python train.py --head_dim=64 --qk_norm=false --tie_embeddings=true --parallel_block=true --init="uniform" --init_std_o=0.0 --optimizer="ademamix" --lr_head=0.00689 --warmup_steps=224 --decay_fraction=0.303 --decay_shape="sqrt" --final_lr_fraction=0.0 --doc_mask=true --steps=7914
MLP neurons of a small language model. Each row is named by its layer, matrix (up: input weights) and neuron, and shows model dimensions 0-127. Each number is 128 + 24 x the weight over its row's rms, rounded and kept within 0 to 255. Numbers have three digits each.
Before each neuron's rows, "fires on" lists the tokens most often at its 100 highest values on Wikipedia text that the model never trained on. A number after a token or word is its count.

fires on: " se" 31, " ad" 11, "c" 6, " " 6, " re" 5, "ome" 5
L9.up264:135152104102141173107106138095114127135120130141091122145045135160160158123134153130118138127148111113136131112116131101184110111137110133130154119133129141108094085117136114129100110164059120152161137149124114127121099123135162127136114150143152151101154153122160091180127079133164141158130114112170143103102140135108126120115118133102143122063137132113106096173110131134120201150097

fires on: "," 21, " but" 10, " He" 8, " player" 7, " one" 7, " coach" 5
L4.up307:111137130135123158116142108131123148132173112125104145124104153119169146084101118160128074117131107139101122140122062090095162085136113104130163136118073116132141145139124161126110165097105129155102120141131132100125132101130105137128118088151116142090106093144126083136143145124130159080162131155139149219137135175183096138109123123126137136135119118119134141088111130116120144128121

fires on: "l" 39, "r" 33, "gr" 6
L9.up746:121128160136140129127062145126111153113099154114120137172145157167137090116122118152122094079179093113154141123132170116137114120108118159136149200136118120113124125091118119135168105120155153105169156126140099135155134102086161104121133144142106131143144164170146115170157144118145093152109152156123112148087135137118120145126158138096080111106141110142113073123146131087105143110103

fires on: "es" 20, "ed" 16, "at" 8, "ing" 5, "y" 4, "ure" 4
L9.up259:120136141176126144157123116082166124128089134121110115114141138127111141152121132097086101123130126164076147124084119103086158147102141108106166160145139190125154172101170112089137153127117163112133098127154136080142097151146135117121117112101126129143122122154103131152157101149129110126144114109118138159128112152110101110091138131142162142113091136120144124117126124127118130088141

fires on: "ra" 16, "ru" 11, "air" 11, "ad" 11, "ium" 6
L3.up380:137129137079117115126096129117118136141139114114104093109111137146191124132173153126128100110144118163135135115125120112121073110149167154096129141129134095172154107120137117094147162121074123122138110130112107110149111096117121074159130117124161137137153161156141151125124138166093116085163148130098127164104174164169132112095131137140140094136123133138152126150117147113170124118145

fires on: " comp" 32, " p" 24, "p" 12, " app" 7, " App" 4, " Comp" 4
L9.up735:160163154111136155121176124162099145122170132091144116150127121120122128102112147109133118145148136111115177112159080101151089112137127138147145120116087106123147140099095113121138131111163176147139133115137112146128149083104166118150122154191133136111135118146130108148143157123137112158128117133123129106120153134138083136095139101150165131126069136137201104154143091114126132139132

fires on: "F" 26, "\n" 23, " " 18, "C" 8, ")\n" 7
L4.up404:146145119109089132120131116138129176145121128119121125106096108123145109092104160085115120141142103115136102128122117141179169115172138135150142132125131094097133093086130115115131117133143132136099144118094090139131140134125204138099118146146160144110157086151133147172138131135206150121108108163099157163144146129138112125113159139107193138102094132141155084112169130102154165166137

fires on: "ar" 26, "h" 11, "m" 9, "ch" 8
L9.up37:119136117119138126106149121104144144122115098083121092124115140119131101101116158089120140088138131146157154094152132073144097100186136146066129131179128122161112116148128169095150101135114137108100100127111113138174137123181196103122130124147144152098108145158137101132147182150197122103163125140149178126145133124163132126121115119119126116118104124111171094166178148105109104071093

fires on: "z" 14, "as" 12, "ov" 9, "ans" 7, "ell" 5, "leg" 5
L9.up237:125119169112154119124151105117108143104111111127104108087139080083135120163130141158129092122136122090123105095163111092123134095079110155110147116113128103099119131110157153127137118124084137137104103143154092077142149152113097127126115119154163136145150099153082128144144120189125133135137118171159173153117129141166168136094145082148105075139139139146114127108120161100117128144100

fires on: "=" 34, " the" 10, "r" 9, "qu" 8, "akes" 5
L9.up610:122126112127147124138137095106144187069129121113090130144086096140163158126179098132134135100136119148143099117147100131181177121111080164109126102118102115127134100163142085113107093134073123216141122114131131131143106113087159129117095177090127098097104139128100100160141157153133102133118102112118116151128138143131130130117156156143136163140102148098095111147108096151150108161090

fires on: "r" 36, " St" 7, "ats" 5, " V" 5, " C" 5
L9.up394:119149107124155096120085122138167075128143130118131158122130159126141133118124159107133143105128150150107108117120131143119146168114056120086154150124116130117108119121130075148127142092114133143147150089143077121157122143112178125095094111128135108103134139149131152209145133137137152160082102130145137103103121103103150118134142163131126165118082133164119127131139129157150188124161

fires on: " and" 13, "ur" 10, "u" 10, "qu" 10, "-" 9, " or" 6
L9.up453:146117126134130132083109120117112152148150115141129092143105166108138138150167143076100162161125086090151146133133102122161136121132143124133134107130136143103129095127152146112110135161062128148149141080126106169134104102124132132084126146145128174160144123137125143139140145100142134122123131135136144104137104155125161165102169106144126132121151134093096112108103109114099116091054

fires on: " res" 38, " comm" 25, " ex" 24, " col" 10
L3.up579:170150147116087156121072124163122110066114141133107154128112134127147122103146121122103139132133156165167159121151142090160090122144129136125116116139102127159120165101153107128121125127071104133144122146128099174146157113126091080128105134117132118119141099119134155153143110150113094127124068113113122146086128139116146086112197109126149084128138105107119146138158128127162139113120

fires on: "ay" 23, "aw" 11, "ad" 11, " Ad" 10, " Pr" 6, "az" 4
L6.up47:162132117157137104094111123131126158162189127128136128156164085127154147132154103157118102105141151101130114091147108166155159121133125153134129128104138113112118122150138107177157094134097062148116171131094100125191086119127102105118118132131133111094090129131116126132134131110154168160146131113082142125117082124072160117112159078167133151118089125136165121130144108156093155157111

fires on: "at" 62, "rat" 10, "ret" 7, "ical" 4
L3.up632:164133129120139134125127064113121105121112061114148158112122083138090156174157080163117161117137138132104137096093099137127105095086139106104137158118103125100183114127141126139090088085119130125153093133115138126169186142138112078076169124183128100130108131130127129130148122113112117145159140127154106129089118103130133127107153141150108087118119098121145175125113155139134119139123

fires on: " ac" 20, "enc" 16, "anc" 10, " C" 8, "ec" 7, "ac" 7
L4.up326:120121119131126145157134129151126104112100102094136189150118145177135163117138122100106095085135142151119095103115126108163109142122129155113147110112116074157123157101140121121137126129078165125085125168170114149175110117120109122107117123130145114098145135152134151124140137149129131144131109147137114113089133122063136168072122103134140121133117079135129121158110184121087138128119

fires on: "ive" 15, " of" 14, "ed" 12, "ree" 8, " final" 7
L4.up32:132130113108133111133144100115141138177114120132120099138121132121152148126119163103144120138126114107144160108137119091152132086129112118120132193206090090093133105154104070114127138144106101117122111086092136126167185126139139152121154117177144167101132106110119124142136125142137178135114091143129152148111120170128132131131122119161118140104133114144114083140133137117131139097100

fires on: " dep" 22, " stat" 15, " cons" 15, " was" 13
L4.up522:103105139136138138120119118124116131163152140116136132109145114170129145097111170132120203132137155112098161107126148110108142110126126126141139175169103143109145135112126087093129154115136139104120115124125125122138196120146123079109162140149129112083151092144131125150148142133178133141112097129112094145073084145102146159148127161112104130130117119116164145161127137104134131099176

fires on: "ort" 16, "stit" 14, "at" 11, "y" 9, "ruct" 8
L9.up168:125145148101162112147139118126098141110100089136139119121101118143119150136127112130118148157147101129113127119085107122144158093109163134086132151126120121105141180156173122126114138152180120114114135103111120089108086160186117101116112140104159096147100129146149144121141149139169146133126126111117103136153154154113102123122148111108144130153128117126115121116119129102132138095148

fires on: " of" 18, "ur" 15, "u" 8, " as" 7, "er" 5
L9.up57:158122146122118133068124133110135109127145140095144133144157138121087140161116109087103123127131110111127166114135140069147119114096095140100151091129105153121116095140127133119127091086113113134126143115130114144111115128123134126101132149143143141115151145134155111162149158155139144080201126134128159114139107097158126159138148090129173158121126134114175100116138139133139123104120

fires on: "ay" 17, "ab" 15, "ad" 11, "al" 11, "im" 9, "v" 6
L6.up219:140142176138108113095099092146109151119156170139125147151138180148096152128117149126102092123143123122093143122100153109132164104138104146121113132143100109132124123145122130155159143133103103145137138142085105164144115132146110112080100091169161110103133135151144136149136133120164095095165115101126137177112100164119152079131168123146149111138074135154141095151091115155130177109128

fires on: " and" 26, "," 21, " t" 9, " cult" 8, " most" 5, " other" 4
L6.up375:150152142151109139113127091180118103078115120147141150144088118127133121130127141160090126115144106114085131116087109110118088120162130151087152121151124124133142138107121138138115095180101111168141142131116127125120113122151124118143093135116136162105116095110160091124147132123131128132178100108118147184108100142172130120114126125098122135150153114117103144142154131128163200136124

fires on: " comp" 31, " Co" 27, " co" 13, " prop" 7, " App" 6, " opp" 6
L6.up33:095148162114137154127166130134102144123182119144108150126088132151142103118138130117132148119134116147116103084134092117124082104114105142168148163093127128157166132115110104076109097112090116165160113100112102128138126079168144153083140104125118180133186145141143117142146224097155123168148148108117140128114131137105144107096121122119114164143142129121129118131122120092135136166124

fires on: "ific" 26, " Rele" 10, " No" 8, " F" 4, ".S" 4
L4.up84:138172132141091126111134110122119130133126149102152126129094116134148119129185178070119135136132111120146111113113116167127108122154128132162123120129156156098131135130141106138134104083153121136139118125153101115124069099128145133094127149121140096098177086178138154171148124097157123107118078111093086153138145156169134161115152123150141125111095135158115173146201137104162135109139

fires on: " pro" 24, "her" 15, "ist" 11, " comp" 9, " Pro" 7, " under" 6
L6.up762:132129145108129129119117117095115173113111091098140111090124118158130098122144129065125131130147148150098147074100167102100109101113148124126136137138089130111121105145184123076109124115119131129120132077149131155153094063115155116125135181123114122142132138140122154133135142141132148141123119101113142124154105115072116198121128142109117147114147105119141121114147174109135107080153

fires on: "," 87
L4.up53:146133136119100124112102118129122154112180152146116116128145132136107121139115127144113111100138118142123140124100085049123114117165148116101161135110125125151155167150115123131096104148157143138123069107110127125138118106159088103089126126129138173121098100128142099114140161152160126108154159110087153172106100145153105100121114086113144105123151109132115176072150137144164166153127

fires on: " tr" 32, " l" 18, " bl" 18, " Bl" 16, " Gold" 10
L6.up145:117166108094074130108137099133108166146150125165131144094129157136121187061133127061138127141144074135090158133134116133147152133116125149110113175168143134106098120129129163135082157141127129140121138120159128126158099160152143138129078154116131094101126097136129140130146098147178138104113166149143110176110142147113140192159134095094100131076133132110123119134140106140147134077149

fires on: "al" 30, "t" 12, "l" 8, "ch" 7, "h" 7
L9.up566:151126185108138135170123109138143171119138116121139117114127156120162149121099097111135102112128132123090146081082095110176119121172163107118180120141148122156173084134150156153121103100143127147147132096096107126120111107086170097131133127149123175121096111122140135182143160153177168107166106085141132123111139134186124102130101136112111134120096100124114123129179112120130106129128

fires on: " re" 28, "le" 20, "e" 12, " se" 6, " le" 5, "em" 4
L9.up636:131156087123146117132114152104125113104131105129132110137122140156108151108107116130136145116142118139173106134063112100156148105134087133134137177095107091090097118094113080100137110142080123159161112129174125148140109134104107157112115140128174115088143118127139136125138136112157110148165135185141141106138090131124116139049209135092144093128137109164130146154114126120115142109122

fires on: " with" 22, " and" 20, "to" 15, "ad" 6, "qu" 5, "que" 4
L4.up363:139152145119108105112135096120120168136130112084130132150115097132142143117116104109135125164130093177111143081110067081141114134136103137151118144117146074149109096147098166147097067113130149127120126089134140130118130117131161089085114176150156142111150091124137141143142152146109158088129109112154113142159144092110127128133137140143140143128105083140094107137153193107176159162105

fires on: "act" 22, " a" 19, " an" 7, "ot" 7, " stat" 5, " was" 5
L4.up475:143102163148127126110143130086121081168155104118160098144124122127136148135100153148099148138131105092057132143095137130137124104097127179104154163125118140093176163140145140122121141134082159124164139119142111111140180092161097109103108136133167102124114092141123115146137147131192145111145142126114102153108126132116096138131136117098147147118122148119112175150111142112137156105177

fires on: " ex" 33, "ac" 29, " con" 29
L6.up173:162116117091107159110102140138126160095142095113179174122104164157114155138113159150134083147138162141163102064144146123165114128130156144126139139146116066162105114142133089101114123131154167131145122112107135143167185119135134125128132149142128068094103096132146152148152136143166103103108087125118137156084089138063185125084155100145142130080123114098135154132156138107104125103112

fires on: "ag" 13, "r" 13, "v" 7, "ed" 7, "ac" 6, "ograp" 6
L9.up707:119135135118146152125121120099087121135134152086091095099157155179109144140104146085108141111160096136134165162095167123110123088142140132109173138134153103133132148142112093113142083116120148116139136104155106126155145085125159113105134157157164117135139129129127128149147144133128095138148119111186153122088157125100111155129127129102114108114122154115160113111148182134118100110134

fires on: "o" 30, "e" 16, "io" 10, " States" 8, " =" 6, "." 4
L4.up381:121108090156114112109105104144130113077156159143135175161140173156126139138134106107123119097135099156147101080125125157143142101104131144129125137109119111108106134162166097116145128142094133143118049096151122159172111144131154168099143125151134132151140147135123110151131110124098094170132133101107119119144146102093145104102132084137171112094116119095126143140126111133121140119115

fires on: "y" 25, "ty" 19, "er" 11, "ation" 10, " Ty" 10, "ure" 7
L6.up680:093129143137123155161111118078108101122121122103127111130122128115151175183127106084115109156129103139124107121107101097168169128154117101119115172138097115121159141150203147142150143109134114145111127108114121179159162193137147147105133098115126138127127134129127118145145119150159142103168122159119125142134142140136126104150119136159169097093100104110131110081142116112071140127141

fires on: "," 15, " he" 12, " his" 10, "fter" 7, "ed" 7, " that" 6
L4.up693:128158175095096112130115103071110174113114100115098102137149099153129142173135129131128154087138113153107137138129107091140094108108122137147126140147070122131099169122137105132134104139159170132118106091121141126169113108179163132087110107143114089132116132093118144116117145149145122113141154110106130139141131104165089106136124124122132154135121120148124131136109182128156139129099

fires on: " ===\n\n" 21, "===\n\n" 20, " ==\n\n" 17, "\n" 14, "==\n\n" 8, ")\n" 5
L4.up548:149123147152138146127123148149129108132118170133107149167133143128138125106129098097125092152138135162106102115093113110132161119163132124144136129132091144121127134082163048150115130144150131202097138124179108116141121091117167128126141112090144135156152066163118140139155117131160115083123078152100151166134122128140134117107134116135143133107097110107151073133160147113118144102124

fires on: " it" 20, " him" 14, " G" 9, "en" 7, "ill" 5
L6.up483:144134112110108140148091133151125124103101162079134153128143128108164163160121144086127136099134092177131117138122111109154150114132098143139145116128132135136134108154097157139059149120119122119160141122106113135110120122152138092063120133139134091093124066142082130150136175120111125105179175127151154136122140120128119134093123076090170128126099131133101143118164146111128149131138